From a checkpoint of a small transformer trained on Wikipedia.
Size: 10 layers, 5M parameters.
MLP neurons of a small language model. Each row is named by its layer, matrix (gate and up: input weights) and neuron, and shows model dimensions 32-159. Each number is 200 + 40 x the weight over its row's rms, rounded and kept within 0 to 999. A neuron's up and down rows have the sign that makes its largest values positive.
After each neuron's rows, "fires after" lists the tokens most often just before its 100 highest values on Wikipedia text that the model never trained on. A number after a token or word is its count.

L2.gate48,214,179,178,145,269,184,264,178,259,186,252,240,149,223,141,249,163,234,180,231,243,184,181,151,226,192,264,183,196,171,218,149,251,83,265,207,149,253,211,235,123,139,194,144,169,179,198,278,120,144,234,205,241,236,140,199,142,180,208,178,250,138,234,200,178,215,216,172,228,173,174,217,203,245,249,194,212,134,206,209,153,266,285,200,247,241,195,159,159,230,189,226,140,187,119,266,175,275,235,160,240,181,206,197,207,180,242,254,159,245,184,175,182,238,195,220,191,128,170,207,172,243,216,179,187,197,183,246
L2.up48,199,227,219,200,228,244,212,165,147,200,206,264,274,182,87,235,205,180,168,185,233,197,255,259,193,221,177,203,285,200,154,204,233,232,277,250,184,148,255,218,171,241,294,264,226,244,222,189,188,197,179,185,249,84,211,254,192,195,113,211,242,217,227,186,250,209,139,229,209,171,254,124,182,194,221,192,252,192,177,167,201,260,224,195,216,139,198,166,178,214,187,317,256,182,242,146,204,167,175,144,149,247,221,186,179,229,212,266,142,194,223,224,188,228,171,155,205,211,87,243,180,151,157,162,203,126,164,264
fires after: "\n" 57, " (" 8, "″" 8, "-" 6, " \"" 5

L2.gate226,249,235,154,201,169,199,177,225,264,137,310,218,120,247,221,154,252,188,173,275,226,180,281,170,189,233,116,141,206,175,198,211,170,190,199,190,146,194,198,186,200,225,161,222,214,191,221,209,258,166,242,180,190,196,179,180,220,230,153,190,202,216,181,291,248,231,158,170,143,234,209,161,206,232,159,260,172,177,149,197,196,172,173,171,197,252,146,237,184,219,251,228,204,150,251,178,189,196,191,250,195,198,222,204,119,161,156,214,190,219,217,238,217,224,177,164,313,285,235,280,158,197,223,246,238,182,263,148
L2.up226,179,215,208,208,230,182,267,219,225,221,184,195,179,175,214,232,258,232,181,318,276,212,203,211,180,148,228,189,166,184,222,154,167,205,153,211,266,173,168,235,203,169,191,177,238,233,187,284,162,89,169,185,273,241,160,161,191,239,189,181,232,154,277,144,199,172,209,199,217,193,243,218,222,243,196,109,154,194,240,217,211,221,197,225,137,158,202,166,186,187,169,234,146,234,170,254,241,212,253,172,170,196,189,126,257,210,144,179,168,194,221,215,242,166,183,198,172,116,109,224,174,210,196,151,197,187,223,170
fires after: "–" 93, "-" 6

L3.gate201,245,138,257,209,199,165,223,204,245,171,199,237,196,162,268,177,139,189,153,209,208,122,142,259,134,209,192,201,159,185,151,225,223,187,190,171,157,228,87,225,260,124,156,204,201,243,233,192,159,114,215,239,230,135,225,195,211,133,151,138,218,222,189,236,154,157,254,219,213,170,267,196,182,184,161,121,205,174,202,211,155,196,203,206,204,229,285,231,170,220,207,134,194,185,205,289,235,166,242,283,185,182,220,182,157,226,190,190,101,253,156,203,199,192,185,181,215,158,154,230,150,184,209,118,210,231,223,273
L3.up201,234,210,266,264,185,160,215,200,179,169,162,212,164,176,228,228,142,202,221,209,206,160,109,252,185,206,186,153,174,220,152,218,204,175,190,245,143,248,80,213,198,153,163,198,239,204,198,223,107,189,165,203,245,129,230,209,206,159,118,147,230,218,192,198,201,198,142,210,255,166,180,109,202,173,125,189,234,222,230,200,107,206,153,166,177,181,252,203,203,185,226,124,205,162,208,248,200,170,205,200,273,161,262,190,218,223,222,245,119,228,126,146,244,225,154,162,184,140,161,176,183,225,191,132,229,182,237,267
fires after: "1" 67, " a" 7

L3.gate93,220,161,237,270,257,139,196,193,228,216,239,178,195,185,239,193,157,223,172,164,172,166,181,212,213,155,219,190,291,205,149,210,178,207,188,273,242,218,174,200,263,239,233,205,224,204,247,163,118,193,295,169,227,215,250,187,183,76,128,218,259,168,168,150,245,157,172,209,216,319,202,218,167,273,160,235,184,228,202,276,222,275,223,154,193,225,255,229,232,238,236,236,254,209,232,251,134,172,233,202,163,193,278,195,135,192,214,251,207,243,225,215,222,267,168,143,181,232,189,125,154,203,172,150,243,187,154,211
L3.up93,188,216,221,212,204,142,305,194,154,161,169,225,164,202,204,213,222,183,155,204,232,210,187,152,166,208,180,197,225,218,268,208,146,158,176,200,194,213,194,183,169,197,136,181,189,187,283,177,180,238,137,218,138,146,183,97,297,153,177,171,233,201,204,237,222,197,252,303,236,178,256,174,254,116,228,184,189,181,233,182,136,155,103,264,194,206,174,140,205,217,248,169,141,202,170,221,145,117,189,224,199,162,261,116,195,137,148,223,167,278,129,178,174,179,253,198,253,239,218,186,140,243,217,174,225,181,194,233
fires after: "2" 76, "1" 24

L5.gate112,153,179,237,154,231,219,218,247,247,109,129,164,208,212,171,198,209,180,180,252,227,160,178,177,171,187,170,176,225,152,184,208,190,202,169,212,141,300,221,255,102,273,218,191,157,226,240,227,206,102,216,224,215,264,221,227,149,274,211,204,234,161,288,169,205,183,235,224,204,169,132,194,202,215,268,245,191,174,302,247,215,239,224,222,202,244,158,207,199,169,175,167,164,186,203,245,121,153,287,125,131,196,187,157,263,211,204,191,221,174,187,263,194,224,205,193,196,168,142,228,204,246,193,216,238,216,231,196
L5.up112,175,201,202,234,192,160,219,182,213,154,182,217,202,176,127,236,157,223,239,208,253,190,269,199,184,221,213,214,156,161,237,187,141,192,149,176,160,258,285,227,208,158,201,137,253,262,213,203,172,125,220,163,197,92,195,266,223,241,206,203,220,198,215,236,204,150,191,233,203,211,173,171,244,164,223,186,178,126,164,269,196,278,275,243,228,135,267,218,264,162,254,175,220,272,181,216,176,175,180,151,76,254,226,188,194,195,253,282,242,241,171,174,218,195,184,234,235,235,243,225,186,267,234,138,190,199,233,99
fires after: "–" 64, " by" 4, " Bishop" 4

L2.gate372,176,210,222,248,182,179,211,144,212,278,177,118,207,156,210,171,239,197,94,207,192,136,264,235,222,202,205,281,218,216,211,199,241,183,233,204,208,207,199,233,180,228,204,171,217,205,172,219,227,223,215,194,213,247,222,225,222,156,207,229,244,201,142,245,201,248,106,114,219,250,127,199,195,125,266,215,195,255,227,203,230,144,169,199,203,187,201,187,165,164,237,258,248,231,195,271,189,177,295,148,222,158,96,120,226,151,205,255,236,221,188,219,184,208,231,227,138,200,201,144,129,270,165,140,211,146,139,277
L2.up372,206,120,303,236,213,208,232,160,249,216,177,126,207,175,166,174,195,230,128,232,182,149,227,206,253,152,215,270,167,291,187,179,185,171,195,274,161,208,100,138,213,191,240,203,200,202,178,207,251,185,189,161,148,226,246,147,181,193,145,159,146,259,220,173,207,250,168,192,231,144,204,138,205,216,196,217,205,227,186,180,230,166,201,177,175,110,207,169,150,204,219,196,179,204,263,230,179,167,167,190,240,247,134,145,196,153,240,235,202,199,229,162,175,219,201,212,170,155,219,148,180,202,277,126,136,203,189,265
fires after: "\n" 27, " (" 12, "\"" 9, "-" 7, " " 6

L3.gate111,187,112,143,308,164,182,215,169,150,212,141,223,168,202,195,203,153,216,221,114,181,268,170,228,201,142,199,178,275,248,100,189,216,198,167,166,202,172,246,237,174,238,167,176,139,180,192,182,169,175,191,187,208,172,206,253,126,116,255,162,171,173,204,136,242,161,146,209,166,228,185,222,166,249,153,179,154,237,162,229,200,173,182,149,217,140,179,152,260,171,251,200,206,261,233,206,163,156,176,241,212,94,237,238,192,155,204,196,234,200,195,186,246,198,183,248,248,196,129,116,225,226,130,174,186,124,208,228
L3.up111,227,187,123,214,146,173,179,187,213,167,294,278,211,246,144,254,189,224,231,170,205,192,186,220,256,158,162,162,269,291,154,152,225,168,160,167,166,222,236,208,192,176,159,222,119,182,250,166,112,220,191,267,177,181,165,193,232,220,262,156,214,187,259,149,196,220,212,242,275,206,135,222,197,225,188,189,145,215,231,251,214,172,216,198,222,197,229,220,211,195,207,244,186,248,183,191,126,165,242,181,200,149,220,129,157,154,218,200,222,252,187,162,253,189,186,301,234,158,241,209,232,281,189,210,240,148,207,200
fires after: "1" 46, " the" 5, " First" 4

L2.gate502,173,135,253,233,237,239,190,180,171,198,143,240,187,173,221,161,234,179,210,218,261,254,194,178,146,215,163,220,195,169,174,267,209,126,212,178,195,195,155,172,113,149,154,177,253,309,159,164,146,207,217,163,179,138,186,174,193,232,206,268,197,255,221,229,243,187,161,114,183,169,222,134,227,188,173,222,250,157,199,246,209,210,279,160,197,274,240,233,173,134,289,188,326,249,191,209,197,155,214,187,268,202,229,157,200,187,202,217,207,176,178,111,199,225,220,234,231,172,209,282,138,199,228,195,151,152,179,241
L2.up502,158,246,257,140,236,201,169,250,248,217,163,196,207,138,144,228,181,187,195,151,173,155,171,196,224,148,182,202,121,212,139,176,209,244,209,134,226,203,165,205,202,184,186,256,186,190,231,146,167,215,182,116,217,153,218,213,207,201,220,228,226,181,219,214,212,185,227,183,140,196,143,243,199,176,210,182,134,198,168,151,204,232,234,242,222,178,165,203,143,191,199,170,170,187,125,217,173,92,159,248,226,214,207,277,259,200,230,220,172,210,167,215,121,121,172,146,175,192,278,221,172,213,258,194,158,183,259,190
fires after: "0" 24, "3" 17, "2" 17, "4" 17, "1" 8, "5" 8

L2.gate102,253,156,222,190,206,227,241,104,307,192,260,131,110,195,233,203,252,182,261,208,170,186,225,194,170,167,223,165,187,209,233,224,166,144,201,242,182,162,167,142,187,215,168,148,175,214,234,173,175,206,267,200,233,219,213,156,117,190,243,192,217,196,216,148,148,209,161,235,121,181,184,244,162,146,188,181,176,184,192,257,288,281,231,190,137,261,142,221,153,179,168,174,223,219,173,172,147,233,182,221,222,218,187,242,184,206,212,195,269,261,198,216,211,213,174,195,157,223,141,194,154,232,162,222,286,155,251,172
L2.up102,173,162,187,198,205,218,202,201,173,230,144,249,252,170,204,206,225,199,84,213,222,194,229,246,217,186,181,189,230,193,189,96,225,275,234,151,237,229,174,275,291,203,264,167,239,250,147,228,157,156,178,209,265,173,202,244,233,256,125,173,267,179,177,248,258,216,216,174,200,197,174,192,240,182,248,159,153,191,282,204,149,212,215,209,216,98,284,164,188,181,222,209,213,249,201,157,176,174,226,220,92,172,241,188,237,217,116,183,227,227,158,163,253,193,149,155,192,201,188,241,252,205,245,170,219,194,127,231
fires after: "–" 68, "-" 9, " |" 4

L5.gate214,236,209,183,237,280,187,242,185,195,243,200,302,181,228,255,160,179,227,230,219,199,256,188,161,244,170,238,252,199,190,162,219,190,234,115,215,258,196,228,239,210,216,196,202,224,188,184,223,168,247,220,172,240,221,185,189,215,131,200,180,199,250,216,142,211,229,232,239,257,227,234,221,207,185,178,97,178,162,217,336,173,196,302,187,222,260,164,188,243,216,171,170,184,282,167,177,242,147,175,225,203,204,227,122,194,210,98,194,229,235,219,177,249,173,185,194,228,183,160,210,224,156,179,172,243,218,199,202
L5.up214,194,198,211,192,282,178,193,195,206,243,214,293,167,250,219,196,226,228,198,221,217,211,239,177,233,155,241,230,193,183,156,175,144,206,107,220,243,197,240,249,206,182,184,218,173,202,148,237,124,237,211,196,184,188,173,199,243,146,238,227,179,277,189,131,207,223,246,178,254,222,271,226,201,173,169,93,140,166,215,318,240,206,266,152,260,270,200,192,221,205,150,194,216,223,124,154,246,166,232,191,196,210,232,169,224,217,136,172,246,240,204,134,200,205,166,197,244,187,171,156,233,147,180,176,235,137,263,178
fires after: " " 34, " (" 10, " in" 7, "-" 7

L5.gate384,117,144,230,170,199,189,181,207,192,117,138,197,193,142,223,202,164,165,208,237,146,151,203,202,224,145,210,179,138,197,177,169,246,288,207,243,160,127,176,182,158,247,241,155,194,189,231,178,236,150,143,251,201,179,199,113,237,194,235,107,154,167,188,199,223,231,264,219,215,172,214,223,175,161,194,229,186,244,191,144,197,256,166,195,208,242,209,207,290,158,193,188,159,151,204,311,171,238,253,174,198,232,279,216,188,173,210,171,217,188,218,241,214,164,193,157,187,193,162,235,186,167,226,273,128,201,143,139
L5.up384,193,158,301,211,97,190,175,227,215,175,167,191,153,208,226,153,213,205,177,204,288,176,290,224,201,171,252,226,243,225,181,205,196,230,306,208,221,102,212,119,132,241,249,136,205,192,246,162,227,241,210,179,205,190,202,194,298,252,134,184,185,214,135,156,223,198,192,154,131,233,209,155,196,187,189,181,186,231,172,189,187,285,181,292,168,230,159,240,225,178,219,168,246,142,194,239,210,193,236,141,214,246,240,211,208,158,179,204,239,163,237,226,210,215,249,126,209,255,195,210,212,164,234,251,238,116,174,148
fires after: "9" 30, "\n" 24, "al" 4, "0" 4, "sh" 4

L3.gate79,186,191,176,192,136,238,151,151,220,161,146,248,149,149,188,190,174,211,158,240,200,165,253,196,234,263,205,226,253,242,169,220,203,205,238,223,151,245,241,234,172,167,203,171,164,200,201,179,217,140,212,271,140,227,234,213,168,170,206,186,125,247,205,199,183,294,272,211,185,176,210,227,189,132,250,226,199,269,170,206,184,132,183,225,234,196,200,224,251,203,164,203,252,299,248,238,189,222,280,129,198,199,158,251,151,110,226,192,206,186,191,241,159,273,171,200,159,148,117,150,137,284,178,231,188,194,195,211
L3.up79,134,187,199,240,209,203,190,211,168,207,197,227,240,213,196,144,195,231,162,214,140,181,259,302,243,193,230,186,235,228,280,143,161,230,192,222,166,228,168,268,90,207,151,193,227,202,318,262,247,187,226,207,208,129,181,254,239,224,218,136,155,219,181,202,252,223,247,154,160,194,126,161,144,227,236,199,110,156,259,235,236,162,189,256,187,276,179,198,232,243,204,183,227,257,194,151,219,238,229,155,241,156,199,154,260,174,207,189,253,201,189,128,200,273,248,218,280,156,128,184,159,171,199,201,180,222,241,186
fires after: "9" 25, "8" 15, " |" 8, ";" 7, "7" 6, "0" 6

L5.gate62,182,221,206,240,279,160,218,220,247,279,166,172,255,156,142,207,239,283,218,232,180,168,160,201,221,137,168,225,219,247,158,193,207,244,241,198,194,211,194,165,220,212,198,190,230,181,231,165,168,151,262,197,172,138,156,284,246,185,195,259,201,254,220,226,188,215,135,182,242,201,129,208,134,215,233,260,186,198,307,195,201,173,274,226,144,199,189,270,223,110,205,202,128,209,182,200,225,127,240,197,151,245,215,219,253,273,196,232,216,227,299,245,202,194,289,222,211,172,159,165,193,155,193,162,223,153,232,252
L5.up62,178,179,210,242,250,184,166,252,270,198,236,149,219,205,139,190,210,252,241,205,163,200,205,197,223,135,170,175,217,186,210,241,179,179,147,224,205,202,212,180,232,219,220,176,145,149,225,188,167,239,247,193,234,195,185,221,250,94,261,273,213,309,237,187,222,158,107,173,245,185,225,166,253,194,177,242,189,230,237,226,205,138,178,140,225,150,187,226,223,229,222,232,202,135,177,88,164,226,258,181,175,275,169,253,174,185,201,213,215,237,117,217,182,134,242,179,163,193,176,174,221,192,263,179,227,195,224,160
fires after: " " 33, "-" 17, " (" 8, " de" 6, " man" 5, " dis" 4

L2.gate61,151,133,140,178,225,143,155,145,159,191,184,252,253,224,189,208,161,193,186,214,209,228,232,203,267,150,194,248,149,243,252,178,192,184,241,237,114,196,285,188,188,193,266,138,176,212,213,211,202,250,220,264,173,246,162,231,202,81,167,105,196,184,274,179,210,178,195,232,263,219,244,277,211,181,284,280,222,200,247,206,188,250,215,223,241,196,171,236,268,197,183,189,190,215,199,230,187,220,223,108,193,157,238,189,154,139,210,203,265,179,200,208,182,201,195,194,221,231,131,219,243,158,187,148,182,206,227,204
L2.up61,253,226,169,149,162,177,194,129,212,143,290,275,239,226,188,240,212,204,261,193,190,224,192,158,153,161,228,182,206,240,235,198,214,199,276,240,165,206,229,193,196,225,252,170,197,226,139,227,152,194,247,248,157,205,180,270,259,123,230,215,157,167,227,210,172,229,254,203,210,136,207,255,190,247,196,190,191,196,241,162,257,177,217,227,239,220,254,263,176,195,262,140,240,189,254,196,198,267,225,211,217,244,188,294,156,195,212,231,281,236,194,155,248,229,137,163,169,213,108,190,188,167,225,196,145,202,191,217
fires after: " (" 23, "\n" 19, " \"" 13, "-" 7, " |" 6, "," 5

L2.gate147,133,218,191,319,117,128,251,108,223,208,164,163,200,188,191,199,215,201,238,251,224,172,266,170,194,164,212,212,109,245,222,185,243,220,262,219,150,222,199,160,206,139,168,218,219,139,190,190,206,225,185,168,152,187,240,196,189,154,188,183,120,165,219,190,194,240,177,220,230,156,224,224,151,197,213,190,220,177,194,208,188,126,194,130,191,131,202,181,172,215,148,183,189,225,142,325,212,156,113,248,177,226,198,181,209,134,249,245,145,223,239,220,199,177,198,205,118,116,199,130,162,285,205,206,218,197,149,256
L2.up147,145,221,219,302,141,141,266,124,216,225,210,140,231,172,190,160,258,221,226,265,219,192,283,171,248,185,195,225,148,255,235,194,248,221,261,260,194,222,188,147,223,153,184,188,185,198,233,172,237,229,206,230,216,186,223,166,181,148,197,193,93,192,235,180,177,205,176,191,270,185,222,225,142,209,249,211,252,195,192,233,242,145,171,187,177,134,214,193,202,200,173,196,180,233,138,251,147,202,117,260,131,229,206,188,219,112,208,265,151,233,261,183,184,149,205,203,116,140,226,118,169,260,203,209,276,176,217,269
fires after: " |" 19, "-" 18, " (" 12, " " 9, ")." 7

L5.gate586,191,171,206,179,123,312,175,240,207,180,237,259,158,198,168,163,238,150,201,229,210,250,168,178,262,241,144,157,240,203,244,174,182,189,239,182,214,209,200,189,246,226,198,262,209,160,253,129,267,246,175,210,166,162,138,284,182,264,194,213,159,151,164,255,219,187,250,212,146,143,216,135,151,179,171,198,221,180,186,224,223,195,261,177,223,255,183,207,197,191,189,142,203,222,232,141,186,208,184,171,198,332,191,211,150,171,131,182,298,180,152,173,228,184,265,200,262,296,255,178,150,126,215,182,192,212,273,169
L5.up586,110,141,223,192,178,188,135,125,209,233,211,232,233,144,197,201,191,173,231,149,155,256,153,200,263,177,186,137,230,155,136,210,208,183,195,214,199,131,245,215,218,199,212,167,172,218,202,192,170,300,245,153,196,158,162,202,153,290,156,138,243,231,205,235,153,234,256,151,218,186,272,198,176,217,187,318,173,253,234,130,167,200,257,182,191,225,206,163,177,186,209,129,149,227,201,168,204,180,216,209,204,278,248,223,178,235,268,179,206,196,160,143,221,234,269,168,202,202,326,196,237,213,172,136,250,177,178,158
fires after: "9" 25, "8" 15, "′" 12, "7" 9, "2" 8

L5.gate58,268,162,225,245,162,195,155,162,147,245,216,171,165,186,190,225,152,245,131,175,138,145,150,145,193,105,205,213,170,205,147,209,128,249,187,274,163,195,270,168,258,179,169,186,230,257,235,142,189,177,183,171,228,174,180,196,164,124,194,182,110,292,148,154,189,231,178,187,176,167,169,223,249,183,242,174,140,174,238,176,135,133,215,149,237,130,267,231,228,185,231,128,184,258,193,216,256,120,193,169,203,179,174,169,190,274,231,141,203,219,230,189,231,152,175,256,224,204,203,221,166,251,191,233,220,155,187,189
L5.up58,226,170,147,134,115,203,177,186,200,251,224,203,188,179,189,257,208,243,191,145,164,236,199,226,178,109,220,182,144,220,187,195,168,221,161,264,140,181,250,195,172,218,167,183,232,177,213,253,195,159,196,157,249,187,201,249,277,189,208,230,116,297,170,115,122,193,179,193,160,162,210,222,235,165,252,208,190,167,221,223,254,140,230,190,194,166,244,287,209,148,200,168,221,322,234,193,225,169,267,261,116,228,165,190,225,251,239,205,210,262,248,200,222,202,194,223,166,163,183,194,229,187,157,212,169,159,216,232
fires after: " " 46, " |" 12, "-" 7, ";" 7, " (" 5

L2.gate155,197,191,196,159,262,258,179,191,216,222,138,171,175,204,194,126,188,220,159,303,179,211,259,161,179,191,223,219,230,210,189,179,227,247,258,221,190,225,159,322,159,249,151,173,136,213,221,179,214,156,170,169,137,200,238,159,202,211,158,181,146,125,193,295,154,266,173,153,235,159,186,222,212,199,174,159,177,133,298,204,212,183,166,171,124,168,158,197,233,123,224,169,214,213,304,135,198,259,178,155,262,221,215,188,232,130,172,263,183,198,204,208,212,171,248,149,216,221,177,259,167,192,235,194,185,167,164,127
L2.up155,269,196,201,126,211,168,182,181,235,239,273,246,231,238,171,180,218,210,192,182,185,159,191,212,142,101,257,232,225,197,149,142,232,159,290,179,258,170,241,217,207,247,225,172,196,208,159,196,180,222,197,164,127,150,261,231,237,170,107,166,198,201,161,136,242,205,148,197,154,208,182,207,281,189,200,196,202,262,231,154,148,118,203,174,185,222,241,186,227,174,226,185,283,230,201,165,235,253,239,206,246,257,164,202,252,269,245,192,268,207,212,277,277,197,214,190,214,174,181,224,214,195,351,179,199,141,232,194
fires after: "." 30, "\n" 28, "-" 7, " was" 7, " \"" 4

L3.gate442,193,188,190,131,208,133,236,252,290,248,133,109,156,112,189,179,233,197,145,258,236,229,204,173,211,212,213,238,175,192,198,203,221,125,268,192,264,198,216,214,177,240,179,191,180,200,135,202,163,171,196,213,298,211,186,155,185,209,151,260,248,201,242,228,229,230,222,114,184,224,253,208,264,205,120,177,179,123,220,247,241,242,231,254,216,216,151,274,232,170,202,193,102,209,151,186,203,118,158,230,164,111,191,207,180,189,152,279,169,203,147,220,222,212,213,233,205,242,181,243,179,171,252,192,243,222,221,199
L3.up442,180,176,206,250,214,274,179,172,194,222,192,214,163,157,165,243,220,189,220,281,187,224,218,203,168,205,119,184,185,179,230,202,206,247,236,236,183,145,266,151,164,222,188,178,234,244,171,287,156,164,220,182,228,251,188,183,183,183,163,257,174,239,235,206,216,222,226,151,206,199,297,206,232,214,122,218,79,178,182,262,228,245,247,155,224,130,217,228,170,240,230,200,210,265,183,194,262,162,289,133,198,208,126,213,177,213,166,252,201,183,168,156,183,199,184,144,164,185,280,247,151,172,219,224,107,238,202,149
fires after: "–" 32, "0" 13, "-" 9, "9" 9, "5" 7, "7" 6

L2.gate221,174,258,147,316,133,133,231,166,172,155,201,191,189,180,148,186,288,191,234,202,263,193,133,211,159,273,156,182,154,257,262,252,233,238,174,160,249,159,158,186,172,221,258,242,185,239,145,252,164,236,196,234,209,195,117,201,199,222,160,235,194,172,220,185,271,205,183,190,118,229,183,115,193,196,165,209,176,282,162,233,257,175,187,193,195,202,188,226,96,148,215,217,184,207,216,249,160,212,210,245,202,184,204,194,210,143,251,250,209,187,205,141,192,168,197,170,203,130,200,220,149,191,186,214,186,169,238,151
L2.up221,222,179,183,210,191,223,193,190,210,273,201,194,238,159,209,218,233,180,193,181,233,230,259,200,202,229,145,156,126,235,185,184,253,161,216,238,150,164,139,221,206,176,185,213,161,171,184,206,202,197,166,221,237,233,164,196,211,275,156,155,184,191,277,256,184,249,164,243,181,213,166,148,277,206,164,271,134,177,217,227,268,145,248,224,165,250,226,203,148,164,262,146,205,271,156,216,176,203,167,166,135,133,190,160,153,140,80,233,182,183,137,152,255,210,274,211,184,218,249,188,221,160,181,241,191,175,152,184
fires after: "7" 26, "0" 18, "6" 12, "5" 11, "9" 10, "3" 7

L2.gate116,196,222,195,212,172,152,206,238,184,195,167,206,130,161,164,251,273,200,184,176,236,211,289,211,265,186,196,209,260,201,199,292,220,159,257,228,114,233,166,135,169,213,129,177,144,211,178,230,221,151,248,167,190,202,204,261,238,185,171,304,150,224,257,151,235,251,197,178,196,244,156,193,185,168,170,187,143,135,235,219,231,192,258,202,203,236,222,228,162,123,257,199,240,167,243,204,238,149,211,167,215,150,260,226,201,102,150,180,202,224,183,177,256,191,193,188,173,317,231,143,188,162,188,235,240,197,212,209
L2.up116,213,218,227,192,146,221,228,165,282,266,159,206,136,198,174,176,262,268,150,153,210,212,267,248,205,157,115,191,150,254,180,164,191,207,230,218,218,129,224,149,172,255,131,241,202,250,199,160,200,213,177,244,200,247,189,210,221,187,184,262,268,197,242,218,182,242,204,191,216,233,184,163,236,166,237,228,205,189,246,235,246,167,199,217,230,195,165,249,131,123,212,160,166,192,208,252,64,189,197,155,131,178,237,217,155,186,191,226,210,226,179,182,276,176,161,175,230,154,189,147,232,192,140,184,126,213,217,177
fires after: "7" 18, "5" 16, "1" 14, "0" 12, "4" 11

L2.gate501,193,230,234,153,139,177,221,190,241,245,234,187,171,178,183,285,212,120,217,269,146,238,243,130,248,168,220,212,225,274,211,190,175,209,243,203,197,208,205,137,189,270,179,223,104,296,232,181,187,189,275,222,196,164,236,191,212,172,146,165,268,269,246,208,215,111,251,228,130,243,187,168,228,227,202,200,167,204,198,184,185,165,264,213,238,233,190,263,280,221,139,204,193,194,164,212,198,164,157,185,211,125,232,287,197,178,130,180,231,230,182,193,271,111,230,157,207,246,147,222,274,205,164,209,233,254,263,185
L2.up501,144,140,186,196,205,199,173,134,274,230,227,119,178,184,214,255,131,148,210,142,207,219,214,154,249,179,214,216,206,261,209,159,122,193,267,211,102,193,257,135,185,184,212,236,174,148,212,211,173,181,200,208,198,162,197,216,194,207,147,240,205,203,252,214,256,187,177,164,185,233,218,140,255,231,210,303,204,180,161,202,211,158,277,227,233,248,237,233,179,267,124,245,211,276,207,193,168,166,153,186,150,210,205,215,226,242,206,228,202,236,189,168,183,194,326,212,208,231,192,180,198,218,145,272,205,186,279,240
fires after: "6" 15, "7" 14, "1" 13, "8" 9, "0" 8, "2" 8

L3.gate15,188,215,237,178,208,164,176,191,145,221,305,204,207,188,172,193,194,198,231,278,194,183,209,118,162,246,234,220,199,160,180,138,256,171,208,247,168,197,251,206,165,185,176,76,197,179,174,176,141,146,159,255,244,248,179,234,177,209,157,159,207,194,222,192,221,190,162,154,189,195,237,150,159,197,152,237,143,223,141,115,234,232,195,91,231,170,157,198,222,189,182,222,167,237,260,303,258,180,201,214,190,212,156,237,223,199,160,188,188,223,275,215,210,192,250,226,99,209,240,230,217,186,183,190,167,144,239,236
L3.up15,232,205,231,195,182,156,222,177,206,161,267,153,198,205,210,238,202,137,298,190,230,212,257,213,149,238,226,220,178,202,143,128,153,173,209,271,157,137,256,166,174,114,204,186,189,204,274,103,261,231,224,181,258,93,158,233,231,183,155,174,208,253,196,196,122,122,186,220,230,168,204,219,175,213,150,191,239,188,170,156,229,216,158,156,192,219,208,169,113,173,216,211,220,206,96,187,181,234,68,265,188,252,230,144,186,235,139,167,212,237,215,157,263,171,137,176,171,199,251,177,201,201,205,268,224,164,152,173
fires after: " was" 42, "-" 9, " " 6, " is" 4

L5.gate151,140,250,192,231,197,221,181,197,209,115,171,264,141,161,205,158,176,208,201,202,259,245,180,196,184,142,198,185,151,153,197,174,224,165,224,154,202,249,175,180,216,129,206,180,213,250,152,123,169,239,138,185,200,90,264,304,247,204,197,255,258,230,217,205,267,163,220,162,152,148,173,154,187,200,196,158,233,190,192,223,179,263,267,204,259,204,197,206,260,237,123,166,260,229,119,230,140,209,181,213,174,233,212,206,181,199,187,138,245,149,179,224,178,150,166,133,266,201,219,221,219,165,181,168,181,143,151,223
L5.up151,190,304,191,181,214,200,196,205,223,165,173,229,160,154,198,243,142,126,218,198,227,295,203,220,172,191,106,159,197,170,190,139,160,198,232,227,220,153,165,201,182,238,202,198,165,231,186,159,164,278,165,220,224,222,154,220,151,234,159,210,181,283,109,166,201,211,161,185,170,193,241,211,200,212,185,216,150,252,222,182,277,201,192,240,151,257,183,137,205,185,191,190,278,296,165,135,153,239,172,260,213,292,254,218,234,247,197,168,202,106,217,191,186,176,212,195,233,158,221,209,196,246,144,96,197,173,207,252
fires after: "9" 51, "8" 20, "6" 6, "\n" 5, "4" 5

L3.gate139,183,142,208,193,137,153,208,158,187,133,201,135,216,161,214,217,129,171,205,121,156,203,186,160,139,128,164,211,198,278,167,246,179,234,124,221,149,238,170,187,184,221,167,291,176,243,251,168,216,180,186,262,206,185,236,129,200,182,145,159,211,252,135,150,207,217,244,183,242,242,191,235,238,159,259,183,186,230,159,262,188,174,240,267,196,246,174,223,203,198,176,237,194,190,209,216,137,192,198,205,156,167,136,236,256,189,182,143,179,251,143,209,237,237,225,126,129,180,231,254,161,169,162,171,168,185,141,173
L3.up139,225,172,257,161,220,110,190,185,157,185,194,171,193,137,223,225,140,146,252,169,196,228,190,105,178,181,157,220,231,182,189,233,204,180,271,190,231,308,156,190,174,252,212,147,93,248,159,244,184,170,151,237,198,132,185,165,244,169,160,191,183,203,254,260,204,155,271,187,278,160,208,160,196,156,186,202,190,212,195,149,194,201,157,231,207,205,153,144,257,236,221,147,251,239,224,213,157,194,136,180,241,209,140,146,154,195,189,207,210,300,246,178,148,211,233,147,163,218,181,158,145,241,155,153,136,233,247,198
fires after: "1" 36, "9" 21, "2" 4, "4" 4, "0" 4